MLP neurons of a small language model. Each row is named by its layer, matrix (gate and up: input weights) and neuron, and shows model dimensions 64-255. Each number is 500 + 25 x the weight over its row's rms, rounded and kept within 0 to 999. Numbers have three digits each. A neuron's up and down rows have the sign that makes its largest values positive.
After each neuron's rows, "fires in" lists the words (lower case) most often at its 100 highest values on Wikipedia text that the model never trained on; "fires on" lists the tokens most often at its 100 highest values on Wikipedia text that the model never trained on.

L8.gate69:538453506546495485533476506493477465468537485487474518498506475499480473514451508478534498477489507504482520493467480494485494495569496487525503527508530514550524475492505523456569493491518482484486471527542550497473490507542543533522521516441453488475530473498485469491508509502506536540520451510480467480490502532494521489473461556528485519478506496473492530508524524503506529504461501462497499480446512532531543468478503466472503457504488500505503472456486522518530503496508487497495493493472506516472515521517502488516502496485485525491524554532484489452507521510456473443
L8.up69:485470524503493484489511469497517542497523529490476518453570490519459472516552474538481455558514485502518511487497475504503485499479495523541519499504489510531501473505485500499528485485534481501497461545555516501457483509533508522495523490459487471563497542490484514487550509517501488510500503514495498489520517522525507498490501494478516490507493502467519463504482531493541508482522506477476484457504520499480507538491470520507469509509537533500544524484504543495523515487504472523483510509489551512479505524512478565507498492496500462477481558488556516493477510531475484497
fires in: "when", "as", "since", "if", "although"
fires on: "As ", "When ", "since ", "when ", "if ", "Although "

L8.gate82:515491466488490525466480481509481509519486526458453444511475493459470501485504468503477504493497507493454522502537511521567482453495538422508534482497467523458472499536509487480552516534500505511507480513533514504466537513452480459483530529541529492473521521549479487479491513492503499507553479518485497457512526473501472549509524521524501503472504500530488506505474483483528532528481484529496481476518531562482552488476520496556452513503512497453460423534525532474495500498509530491496526536490450495510482499489479512480480485481531499509537500553532524518521500513498491493
L8.up82:474498437486516497478480509508470532483458524504483526491493493473493470506501492485477510486479496456457541468502503500495488505468505493488544506511505503473444486547501497474512519500546544488445503492544574464490503488481479504502512480501533500497501513516488512481477468505536468505543477514517521488467521488525510546539528494477502515491527510491479503546504489501485537520535502584558514561531497499464495497499509512526460546496496533477465513564503505512472550481474510466504560512534523475496505486511494503495476491472527512537520524543495448468525452539477513497
fires in: "also", "not", "never", "then"
fires on: "also ", "not ", "never ", "then ", "rele", "only "

L2.gate37:493453498519490504546516517508524517530486512510506480502499477504533487463465472477474468488497469441513491503523469487487520538505527495508545525495527531525539482502513487504502474472508534539567478509471481456489480498479506523499467505499480445509527448510525478483508515501461502529496504528495525503566543454505460470491487544492566465472494518445469500510468500503506461504532470492516476484511467503495519503534466488478507453488501478558502511542528509482482525472488528503438527521505471497523517475502469502472538544528513520497498522501521546459459512502515500573
L2.up37:506489512472501496473515518527511529472448545470476464495504495465535539507488499465518499530480483518510468492538485471495465478466499491503475534528490497528513475520539480553493531536496473497486482512465509506564470494505461497506518543495477475501532512510478542520536515478518496507479500475522498526523527509491480497477480509503505509516482483553500493551513513504497521529494516504485515489486498474477478485507570515506460468486534419517516511491499553493516517503508529516528475527522459476506526490508471481505485483479494469495540512521508499508460471517537506487
fires in: "had", "special", "director"
fires on: "had ", "tor", "Spec", "ett", "spec"

L12.gate41:509465476516525483479502501480528482456464517522536486506468513481507526531488509485503519469467484499493513528519533497511453478510552458512492471513526501498521530506547511498518497502508508537548507531500459539460525524474485468510510516523504504486499553506466494478491467517519534528481520487508489458537544489500516504502466462506508494477486491480493501481481511487528494506501497516528510524497484493503499497500528519500527521513483506430449448507474505483477467519477508439529497520497519516529543511498490505494501506522474500466530509505486532522497480493502492528
L12.up41:501531537541516522512485502505467465451512519522507489529475500506539483452549536529483457476510443534483496511496463498523486515551472475518492519524540465498461498494512505513504515486503495471522485448491486491485532498502498507553501522492494534511471530510472519469501498500521515535494469468461532476537507476505524433474497469458534449500490515500486475501477475499524493506466565527529463503529526512476509513502508476532485489489461521481473496510499516494493480514514496474434554537510519468489505524464518490496526485509500485513481527486467553523521491482491465485
fires in: "was", "not", "remained", "also", "only", "went"
fires on: "was ", "not ", "remained ", "on", "also "

L14.gate163:502489499483517481487531500483504501510530490498551502515489510497513481527517498481522489496488496467484454433492488479529531515488518512509558505487487474508487494478514487519505484534484489501501485462517504483493506525501539523474529517475513489507470474473518482465481495518532508498503472494499436503510506478493507482487525498523455442467429530485447486494527521511513556482547507557568490529511536473470485462540480496515446478439523498496493517486508504485538493472435457514528456532499510498485514522515480504497487528509523456489508458473505439451490509453526473530
L14.up163:447494512460520514487507501551507503534505480527460455514511521478490493503483489510518517482452480493511507504483533540544512541515529435509534470569550491508500520485522500458488494513492508519459483516480517468472446560511515504507486531492503480498528484514486475526427534467454506508492505529514475502489522472482530538517477494505507509514504467501505457499549499521484490504503490451532515495468528511499533472537483495502484516473451506549498546494483498478505492480520496525537454497530490545484484500487536533477499480528484468525556494516497495479494505477499498441
fires in: "as", "part", "jurisdiction", "job", "w"
fires on: "as ", "j", "part ", "W ", "im"

L3.gate191:526458491498484480473478483531486497496497540521511498512472499469493473542479470501514558510535500557499501489505508493491535497522506510481493520470508491515519520503471488508441485549509532479544431511543517486483509466492507482496515473500480506544495487502512535513443544511497499478494494528496539480520480461540482559520471466479476448505457475457544492495494519515496476551506523485511483517450503522498503459524492449493452490476474481481487443520461518502504494492547497497505499515522479484529509480508547505481477517529494528514491458506490483512507467529506531560
L3.up191:462479515474535523457486449515522494482459471557512487496478523495460480526509475463489464512484484498567539458522433514526475546477520498484496499515478474497508520486512520527528470539494494510445523461518507464460474491489477525462545456539464523494517496485492532459484541501545479493502527506491515511494537511503475547526482481506491510564536501520508497495528486500473510529492496528498492501506482539476500509473503507549478506481495556488465487530485482491495501520534505542513434531516485530513500491516530494531540454504528479533494522498496500514486493474477532488
fires in: "first", "similar", "produced", "western", "original"
fires on: "first ", "similar ", "produced ", "Western ", "directed ", "Eastern "

L3.gate182:478506518479467485502533511504496520484479481512489507455507465491529470480480534528495495483512498483470529497440473462507487539434525480505487506565495505522485480502482511474467475492455538502509492506512487478468530519533513492511517463470497485515501519547470492503478479524490479562501466484500468532506492528483500526517479513516485493524470506489518504517485514498498474476478533485490497463509494509543556537489496496477522506506487541488579487517494524508498496496528487510532515490509472504508566500480541555526505516473500494492517551476524521503556449492456500509
L3.up182:489538521472541500525502470505451469432471474488516516469515547494522499474506514470530440443508479493508544499486455503509504477490521500518494472516490526494511526505511462515468520497487512501522511529501491476466492479509494513520507529485497517530470504505493475530520489519476525529463484513458517491532498504455497536524526516471521512488469449524506528484508489512549461499490501469462527463464453491475514475499471470482510505512522483472491501490501516517538501509538466486500532514477454476488518540487500527500475468500493496528553517509463491509483503519478518547
fires in: "such", "support", "similar", "reported", "related", "known"
fires on: "such ", "support ", "similar ", "reported ", "related ", "known "

L4.gate254:499518487500532461498461491494502499485504471516484479514513520525498502493553457452502493523512450516505494478497532460499545497483492461470519513519505514482528524536542447518518482495539497515477511520518456468530481486487483474511473469515539519496550543484521491509483504471505480504511495551476492487463562531481496493529440511462453520487468495496481490491494515492453457544486472497487531501512436533520472487497466505527512477511503501462509513515527505527515497545495491510513500523494495531512475503510519518500471513537513563490501531491423476496504475530527498474
L4.up254:520516443522505457474493510532503493509523494526476502521470518506494489499559497480504484520501490496490541502527509454503509521491496467529530543510502503505498515513494523508535480467467532473531510496486490496468484501475490487491462500453523526486534549494529534545475463485497497522505472537490498535495528513519504456514466500500463507473466510469507500481488515490460498516485473488495549494526458553534518498452466488537475496489505443481521469559494543545485495537491507524529481454530498512474482488468553484459501439485526512487500499486415522475491491514512515467
fires in: "social", "foreign", "public", "military", "civil", "first"
fires on: "social ", "eign ", "military ", "public ", "active "

L2.gate46:488512510501499500493523432470482480524492485493485504491502467500526485484521529501506506475485499469475542471453459482505503506495529498541504461511488452532516522485500492505503462453541523518473425519494481503546477476520528498510443477499509483456516481512518513527525497498488494496490475520427567476467506503448485492518501460512504489515533492432536469509467500503492533479515509511512481535490463498494536467480490502502497473494479513488518553531516476493467514542509553500488511522539483478504473508510528523494497534530531519459485444516500514491519512486509491529
L2.up46:510526495455502506520499550522491522527513524527492511471455482464511489470536537555503529535486526496495502494523488538528492511500494492493533477528518518484497481483498541546468502552498522489449548527546503506486527478484460471485486484510494489507494511520513498498487506518490498535493465506547543519527440521521477492499543492512487513512486507495477504480519470498507484559494408479538525458496539511506502494508505520500497509520562498508490473498518586485490516531489481477465468521464510494500497494479467485493504490499476489513542531472498471486473466485518470518
fires in: "have", "had"
fires on: "have ", "oc", "had "

L3.gate186:483442475499483505510481489504513567536516533492511534502527520484522500490495522512465492496495467534530493463471458509502517509478477534497489518487507526496497504529469467488499494519499478491468495560507535498486508515508514478523518487521525494466477453450510534493460504469436476519552446488490474458492555505508522516503508522491461490533499508480458503471482496477474466447549482496532513498572476498491509480535489490503462502506526470494474505557472472503469489527530542508495499513538500491526459475470513551528503513497505525478508479505543533506548469520442476526
L3.up186:529478486473516508505487503476469533519507491477490543460473485525523486456471455492490542535491497502478555479500466494498537504483445533468508490500523518507480486509521498470485505444504493527471444495489492420546515473516541470538524504499525475494492478479489490496551469524457483505533479516483510477489507511499465504513535563485498476480519483500515515494429509494481520451476518477524503499534526471488513493504471503486474475502499489520485469519480506519511491515539503512523493474476537435495510499456484514498523502526506541512521468485510533529531484454536510505
fires in: "there", "such", "rather", "what", "this", "area"
fires on: "such ", "there ", "There ", "rather ", "what ", "Coll"

L6.gate243:522482498498520519529536504507517465544490542524486512497520508508459475478450484494542469475485460526505531485528473519547506539482512509461461511496471456521523496516515544481488455503442523556513517501491507494504505494488510481497536470502490513493468483520495492525489506529521501504497529500457513520514483517476506443490478537488430506534508492492490485508508506491521517516474458527507509463496487475473504485546532512526496498507528495472514471487490514411447505513517456476460491462521469546514494521515490470490502497479495490477486488460469522487487519483516482473
L6.up243:502508504517493557530525466461476541506475521549477467514491508490521525494437491432488503489498498513499515520512502485477545501452526489552481481539499523491530523498496509505465513458498544540523510473485514533489498497498517494526503512474513546482499483485535485522483488469548504469484520499496497548505509533528500502508484484475499500500513487488444458476549485502506531541527506529454492510520473481498512497471469467504462482506536515498502522491534489480519521494482450495527518461510539467487504504539489514511480511516471524488528497524522526475540518581504456464
fires in: "other", "a", "another", "one", "similar", "career"
fires on: "other ", "ax", "A ", "One "

L9.gate134:477495519517458484514486550499514480529489498497457490537466480515497482510508510497519474511495507506494541497471515522522466535503482496502500485530505445492538532490503524520491515516493487480564518510491449517471514522514502510495497511460491549504544504521488561530515489505542509532478498521504470524529471507489475483493491474539490490510533509496523456471526490504537495539509522506505494515503460516509516506510488490525498492530502499482545476510527530513466504524497469483524433484538478538483539474469499577466515474503516516500485525491454467515454469515495498468
L9.up134:488495522481509498489482534544508505523524500520494477513485473514485496514511533498547474538479517472508505490480486521473453519516485504510497526500503488459517537486504513543494498523517516509498559497517486553516466518500480510519494497507455531478521501517510506532515496486506507527460493577497512482533519522496488458499516491530470500504544454521530492449525486522477506538529485522482540560509471470491504453485487512520495496496467518475471531522546510507454467561516487445532434492534511521492540465522534494504509504518498539455507505507438516492498465510476468496
fires in: "of", "for", "in", "on", "public", "environmental"
fires on: "of ", "for ", "in ", "Public ", "on ", "mental "

L2.gate113:522488537505533522463495528483516496488475535469511542513482528438442507504528458464471539521489512498485460503476496493471509460503543496495462522504498499479525485467496461542466484512540448479473517503551495496502501519501521472494462487503503529531518493485481523479508527513419479566496486472474504477535536481514487517497514532497487523501494502494500533485505531524480529513479524505495502493492501535484504535491491475550490483465511491544464497502515491520473511471497484508509456490492526517479490513485531502488511501501533509474523544493504466503495447501516492506
L2.up113:492512524507545507530523500460526481502515511495519488497553507507481483552502458527521486511510534464497496539487512483485568498494457512476485492497516493524580498502509499493509494454542492484515480495535465434509466483499486496525495552516546475487509469473479506509469504505468529517502489523527475489489531489504506538507463500497480526475542504501484497495518490497520548455515485510503492485446516512480502536509490497509515509474496459505508484487498493537461495478501506490549492509486483565509474490550478482523461558504525443508505434491528516514496545503522483539
fires in: "as", "las"
fires on: "as ", "ber"

L5.gate188:521480533445514531503446474496504457527501512562492533489500518460457506525493485487524482461488484548486522476506509534508486502495462456493453499528542485507481512463464509483492528516478496501461498514487514499477481481495532517498474519523512517483453530502480521523491488537527504497507502472542496454521499502490539426477487518524491489524517491498475492505529466489548487546490511508473501496508554494518498473514453466497507474520518496477505567475543497496507472505472513499471493468509498536502503479471513477548486513453481511502468500502503546497560478513464496507
L5.up188:500438482467552484491507513516499532508495560490474484473460545470507482468513481532515486535504528532502509474528468483498506471503553529531503533495505477474546517514506501488521529433522509516556534521478545517512527488492487486489511501500451540505492493462461471496516537540446534514492499541483521511458479486508485496502494535500529494503528474423486489471486509508489477500495552498484484490484489515522469512532479509503500510482509514504464510518481555472549488519516510522486505494485489458462533484481493526514504479527479471537527484490509517513523514527542486510
fires in: "other", "may", "september", "another"
fires on: "other ", "May ", "September "

L4.gate215:494489514472510523531529515452458466512520524486462516500498514542525492500466525476529513506483491538464517484529494479520501528553519490521517504522506481506500552432486502436529483498538496473488485545509467510526505490507521526460481496515491515483504548504409453494511459514493484526524489486508490489476545486515473483497503535465487493562496542482485482490491502505493500457495540475478517504475486512535509490462526507467500501499483540452516521500515534521497483517517503492504510506451491545511552486566483547524515492505463492459507492516471507487477533496461504470
L4.up215:475510534524511490517513489469475433437480475509518536473546498540508502497501502494479529478521504533489496474468536511501494543516425484493512495510492461562497507498465479456480511539509502506468506507486504490504502547512541531521503499455482526509532469471475456495524481507505484495517510500492507515524502508477496489489509487508518512497495501549501478482510518504493454522556518462481491470458493477524473483487525495514480496497504504489454499518486490553520513481528482512531484518484515504478521502558522529489504486528516472482512508523481504503508492516466513483
fires in: "when", "since", "after", "before", "although", "until"
fires on: "when ", "After ", "When ", "since "

L3.gate51:492474516480484503492500497502516496476494489489538468490492503495508534526504461449499488514532489533556473487521532484525518490461545478462505475497489550495484462488498519469529471470479490549486471539484519487492474504547503494522493453518554466521540486514450500495467524521504496481495489459508508469511515549528461548500456514483511491499455508540514498439506516522467476521482516465496468447524473492535485504464474499522489509494497516505457482502483535513538448540541531509511484500498487495497487535516514492545536490527524493457477523503535513486494483514545468495
L3.up51:481427536478488464509518523517514529467488517500493485458476531561486527490511502443550468502474532498516448494515509475489502506461546477486523506529480514473515511480478501496477552443477481522465517512497489492513489494483492483532460481473502491527531463495478459469499510473494519506438546483485499475449531509506489533473451492478502479505484505541531525483513553495485519518524518516465517479507521497539490486495479496503469515475466512477496469480529531523525458541555505542537513491498478508493512524482532501534525475553489522499486506476504495511535471502486501496
fires in: "made", "directed", "team", "played", "gave", "make"
fires on: "made ", "directed ", "team ", "played ", "fund", "gave "

L10.gate173:509517523474496493502495508477500507514504500488479507529500475479508526463436462465478502491519524528463511519515505536530443493516514467501499487441478500524540512514470539453508511478432493499488470506492493462557478502531493516545494552454504524500515513495500504479462485532484518519494530475521453528526488509503473467444507528532457494545485495493498481511466505506530510524496517550491494445426517537494496490542469481499511445516495467513511472482473530499462486494474492506484503531522512520491488462504501489502496470461499509469539478523488516488473488517528431468
L10.up173:511466502551504497501522520520524551487493502472463498493502488490499507517461497467452516506496499567489504504507515501508474536512526508503496494495487459475485482471487534498477510458520499486517465491483503485507485459513508505517486491521476473449514491517495471492496489475446508507541535501503486505476499529503494499489505497510528490523522501508509544515447516510516447471508462499461539492516518503523527490512496464485482455544512498496552499463503459498445473526515466486487543535496563458445483516525478566519503535466492561470483510521499459479548522501463458524
fires in: "with", "of", "her", "on", "among", "she"
fires on: "with ", "of ", "her ", "on ", "among ", "over "

L3.gate31:505491499490482480534523523470478505509486486494499537475509491487540473512545505472560484474490482512540484500525541489505472512506550480507498535522496515490485504497512470554488482479474455537552501508464487517462495520520518494497503476547513482536555516534487490495507464529474535549502490508465486492500488566491497512507461516491485459521519479544492496489489482518466505546557480473537480464483525498465464526517489456506504525497493551510442493493494518505517503503526457507508491472537483468502508513489505508502460507544517505478516471538513511526523551481513520524
L3.up31:501493500463472437485456521507518506500503513508502515437503514527528468495523502468536484482519512500527528488524575445503509513472509458509520538528500469462491532508487507522432515462422517532513507491508488487503526520515507497487479506513546489501562517514473495512512483548506478536496487516475467496484483516504504492475471497514516490539495526500510516520502520501484482536510534510542489468457517508466508526496533516511449519490502523499476460514493484475490468540524503481487520495497475501470531497504509539511500455556460523485475522507524481532549505463543502499
fires in: "made", "released", "took", "returned", "played", "taken"
fires on: "made ", "released ", "took ", "played ", "returned ", "taken "

L4.gate173:495462539480518483466486497500487489537555498477465519464466521510495548475524489545514469550486490549502492489468489509463483541496512521489503510510510503480493515456475487473502540493553471535485517545536502478470545489545520471553504520519463493518523460469512463505550495451508480522509512529494519489484523474500539480473500539493470498493505495490568519481477512515505485512561543475465489454495449507502470535494480497514537485536518470457494504456494484502504467536479461505482486545482529496488483522482491512524515528508510543483485503517520537511481486520467506494
L4.up173:453508538493496495509481523495497478512533498482453557524465474503515512502475507490549481486467488545483499483553479481494512494495482470498512497469494474536514497481467510444522526461518450555510489504520507473505524498492506452509504538478468522511509449495470477523537474457512490497528513494479516481487508478476502434483538514546470520501482499485552514479507512505454531509534516496487497491487456492484488515480470481525537514507493480499492429496474524519499495524507481537492499542498514558497488507484499515478504530509512558458512501509510521509508502550449502474
fires in: "there", "what", "you", "who", "we", "my"
fires on: "there ", "what ", "You ", "There ", "who "

L6.gate189:476436546536465472498477471508523517531475465518512503502497468513508517501537508508513497468497463537545462469486478470518514512478511501486491532483508525510513484475442529529515492503484441508505460505484473548489538528545497534493507475492513532493490510506489500472486467540492490523500479493488489487502516497427512487555479485509531481508492466498507509516488520510529512508501454490509543496493574505489515513489505465518517480492517509544488522489458486495472481504473487493477535487522590467499484468487519465462487478520510515491508489503504518513534453504515508544
L6.up189:503460504490499524517570532491486463534489512455523496486468484525478523475517495468518502522471497529501517517495545510518468494526490512496524469485501563451487479499466540483457515456498477513491557522534500493509476514504521504538492515473521502524465506498502487490516508522476520525479476489467492513535508502477465484471461543493564478504498495510549488528521534506524544487523525520537457506529501495560518516488528489493485456534498463536501453493499501490510484543476514500484541464458508487531485457488474520465468483511520491492459456529488529505494477499546469497
fires in: "married", "daughter", "children", "mother", "family", "school"
fires on: "married ", "daughter ", "children ", "mother ", "family ", "school "

L13.gate216:470521521497499487485480484476493487521494521438464485511476512513540535502473505508483525530469487470512486483502499536478496491498516492480506521496516458507525495497474518526529537521508435521540494508455510534479488511508496538513515498497486508470500524454471481489472484481483553480489519512470399494498481483454481463514501536505511451469474488493530448493555503539522496500509497535493499501485495508562527496511487516502495497533530534466478479469523555467518539438489504540510483529533516469463506466536508534473490474517502483469542471512512466497500481497489467517
L13.up216:451541495491532455505475504518492473467458513489473512465481517518515514504504523554494481449541547511475536529478509483527518499518476502519502481499484506461497508505493504498536480524469528501503513513540500481482528483497534486475504495524509483524493491495517488499541456516515496518450532484512497521507518518478483515500524527522503512519523504477537485530479483495494521497481513487458486467498439481535508476507530487472489488496499555490547504475472409514470469461470512466487488526486509505582509528562510484534524510483470497480467554456478515473567500484467498496
fires in: "at", "on"
fires on: "at ", "At ", "on "

L13.gate112:516490461510507504503516457514535512521477505483522476468499526503507504476521479486501510481489482530529480496487467507489471497422497523500509567509547493496511506527523522542557466507533498478492477508536524544530537532480477498514494493438513553506494501470524469508498548520489483520525515525468464505475463481482515482526510477486477481539460518448494456496520487524496521523522484491492485495491509487484472492553469507517497498496545524511511518465502489475525496502468466515535469500515485492496493471507503485504557539541483516449471463503459501505487478528473479493
L13.up112:501478487529473485503459501485526571475523514513480525496499482555500483463475538532523524500539474495501501519487457536512525510484478495504480498485501496514485514501504477483522489460459522472495488513515447477542486494471485481517439490491461508533467491509467512478526482464503508481487553443545461513459487512518469491475491529515546469467469508501475491525500505496491493465478500479445480504500476509499493514493494540471511502474509490479496454522476564492510511526477449449462537516473524530502482466510513549525497480521538499491457461513514530439493537495494494464
fires in: "at", "medicine", "noddy", "her"
fires on: "at ", "od", "her", "er"

L3.gate177:503481486475485522525504532545536557521461527502512491497499503512489503532498534507504520503525530494511482509514473500545495512501468479524522546445501491567503512520511501486491495504513533514482498501476490520516503515501523505540472518473419524465465562475471512521510445515490506530511517478529520484442498500498479467515514493543535484540543467496529435493477504488545464526474482483473491486515445520492515505514508465485489513524501476477504514520508525495461451433456516476530474492543517521492521514495541487535502510477500488486496449503508525516474517500545530459
L3.up177:499517455534510472476529521515522534502533519472523470562503502507487487497499493513511499504548502471521521532488489500539490469518511467513523507533509477499506495514518501506485500511485513522458519439509497502528477488520494464491503476466529490500503512496480536513458497452494457523511522501494496514510558511530533514473488488498489499518495505534528522508499524488516551493474496543487483499532518469513501511497494484526490543497518504476510491530477514523474470529499496496520490469511520517534479469538519510460521536559504508486532489490447469494481518502468405522
fires in: "is", "was", "music", "tennis"
fires on: "is ", "was ", "ow", "music ", "brid"

L10.gate251:531496501496514480509528494522487504499497557462500497509484504517497466518512477474554505495465508555539505498460504495515512524517479523483473470494483507489547466489482513505495494528481463494567483491487514512504519491495483458479544465491524540503494513554470506527466461520534513479492484527509529477470459516481505520509480498502485495557499508493490506488524476476499442501463511514508477526523489534533495485499443490512434453525521546470483511504491496496467505528534501505493469493476483490513505430546519505482488508528524554464576475481481559518475498505533511516
L10.up251:470515510503516462454462523537440514492494521491502505489485449471545511475532491479508495516516495521469490514460519494460525487456460528494451475550490495473521469544486523462463448483543494530527496525524487500492540511535495510483553522496494512509480510547511478479506522492537487489506497559507550527475522492461504514525497520494501521513519495521490468479490496476495499481517518491507473542522459506490509433481474491488512506485528492480485483553500449509489451550510488494491483513524490491514501512516517489469504530498509496477543505522472567519509515496491496494
fires in: "first", "second", "undisputed"
fires on: "first ", "over", "dis", "second ", "work", "life"

L13.gate160:518499478492530506523477524539515524474523503493499500534495592478493468459512513487513524476461479505501523525489500503475476525509497488562503557494498508521523516494472505457523435485505514493490433501506510464493510529482529526511517534482487471467473525491493548476500451544498523487503488481566468512486495511485499491488484496518514476517505500507499519481500500505484486496470514467545522487500483516489513526474493476480493471529507518533542494501508531473486517501505506545508503474482533504492463511490494482508496534487536511481489454455536472448497458487495491530
L13.up160:522529464493517500526476488505526492509552526446479495511490496480555523472476490469508487502483501510495522478557531484464527473515522476508520506482492492525490501464524495463520506485456469489471514497528479447440509489512493475521514551489505487476498520474476510498490483482531495503469472501473488489478543460533536471544474518525540518474501553504480511503501538500526510518550530493545494485507500479547507483529499504518508436490504490492510480483544508520534503455500503489487477541490490492513478562510464504503463528492546454477502484511506445517459491500492488513
fires in: "is", "more", "most", "very", "was"
fires on: "is ", "most ", "more ", "very ", "was "

L4.gate60:531480505509509523514530485504461539470468539523519496534527520508494501534496468544481507504493496502544522490498418484480528515462459453501456468545496534488501481483521456546476490481492537532481520507534503479518519485529520528475479503476492507486519494490466455483446531534512513518503480515492506486529511490520525514476516503477533507500468470504475488514516507535519544511507503481549501484486514525461492517494487518509453554490517536554469476495508480509478488531505501456494502461489459487517489487504493514476472490459528514503539500506484485524559535469477509554
L4.up60:496507480488492513529504512505465501461477501469536504485492522454501533507491511491505503535504456501473495509511488530502500473507515526481516502461538508529515485513497515486474547488502487463572519480495459499539501514484541512530485534499511481486449523498488460501511499469524532505490477485467527490490519438484538523528523457491481467507509485494512498457501516480515494456518520536480465494519496446483517532457491515479499525529517443469529446478524519511488498500501497494461480514482572465463518514473527491490527512512475508481465469508492491434471529524525517437
fires in: "name", "such", "known", "like", "through"
fires on: "name ", "such ", "known ", "em ", "ish", "like "

L14.gate211:527525466499532510548481542508519477498489476493485487478504496527540477502463489447509507444561518479487510515510527523506475517505551476503470499517518497463504516440463494456471551505509525498546481514479481540525501512502482524536499491479475503541493496510502513480503502482488498510466450489535491528559521505503439482482475501506499479537509516470506527461473468512542488512482502514509545476552521541554527493528523513520527474503473542510514456537518506491525535498475514452473487509457469486466509495493527517480513458526517502519512527456465523475532498475466497492
L14.up211:511490499523515537520487495508511536528514522446491506511507489481508469466460482493545515479463487512440510469542513491490449480486491498510522516489499521495522491527511520469562509487500465489518491510522503502484520538495493510495524497470482493485493476476547449489523501481511517536521472485524470494497506463490500493510480499466496489487489459499470495550522518526532514469514456519549532490486530518500510526467487460529540468504478501466523504537515540487502499525489446449503497512513487503477526525500477522454500502478521515480507489537513485548546441547486482472
fires in: "to", "can", "cannot"
fires on: "to ", "can ", "ot "

L9.gate234:499481506491535507509472508497537470517503515466499485501484493527505522479503524532524465496521488492521543525449494478448522512464498498516488512477496493471493489481500502497468509522485504535557540500504495508531521467521488487531464496518506498495523531464480553498480498524447497550503483529476475489550478470542496505461543492496511485498498492520518520507493465515501552470494518519485472506505508491532476487543512500518485481493484534475473466492515520465535535532491568530458485524542449515511543478539521444477476477473497536504516456460489500475486504484507468476
L9.up234:491490529517500483464446467516516499486526486506508450462518480479557498506511500492475502519491488476529508483505505470511462510484514498499513435508504500487504516489529500471534502465513504548531494476522511496520508461475494503525472489503540494544473522486515509498464491510457493504485471480479502476560492525540485497539558494507496496508550546474530518461532476493521555505486467504520500494520491465491525482531522486524489526491541507480475447511474495511488474479512524498508500555502489465504533507512501480501470479492520503492460534442554501496524486565493490533
fires in: "known", "under", "by", "on", "according"
fires on: "known ", "under ", "by ", "on "

L5.gate84:498513485508490491485448480522465486533512498451493508498498511520527521476491525497511487484490482475516494488502552490552450442503524521523476471509508501461493491453494518473509534523533479515552503482484488528470503541537484509487501514499537507493498556534512497489476518490493486510469514481536467471494537461536479487512488482500468485485523527478480560486533455526502486481500499559521577474494527479551541517504534549530516483521487537526458526552504466498550515479511504481489469498503473519502509498512521492518534482522533454524556555495510509502485483500517538521
L5.up84:477460474546477471507492500494515528501437505513510526474488491514511512491521493522495538464504516455476526493508496468508495536537497486506498480484511540501535510458467485514487527531506515519475512467492539549506499498512502509518479442464440534495504513504517523511498469511524497537510510502510493485494472528533499513517538413501518509514528511511508493499523504505529492520565498566421496495525503514454505483451509480540506489465514493491495515538481493481438484463492503507530468544484497477472505542514508535544502496476541524497529509497486521506521508485499494527
fires in: "to", "with", "middle", "acting"
fires on: "to ", "ing ", "with ", "ting ", "iddle ", "ers "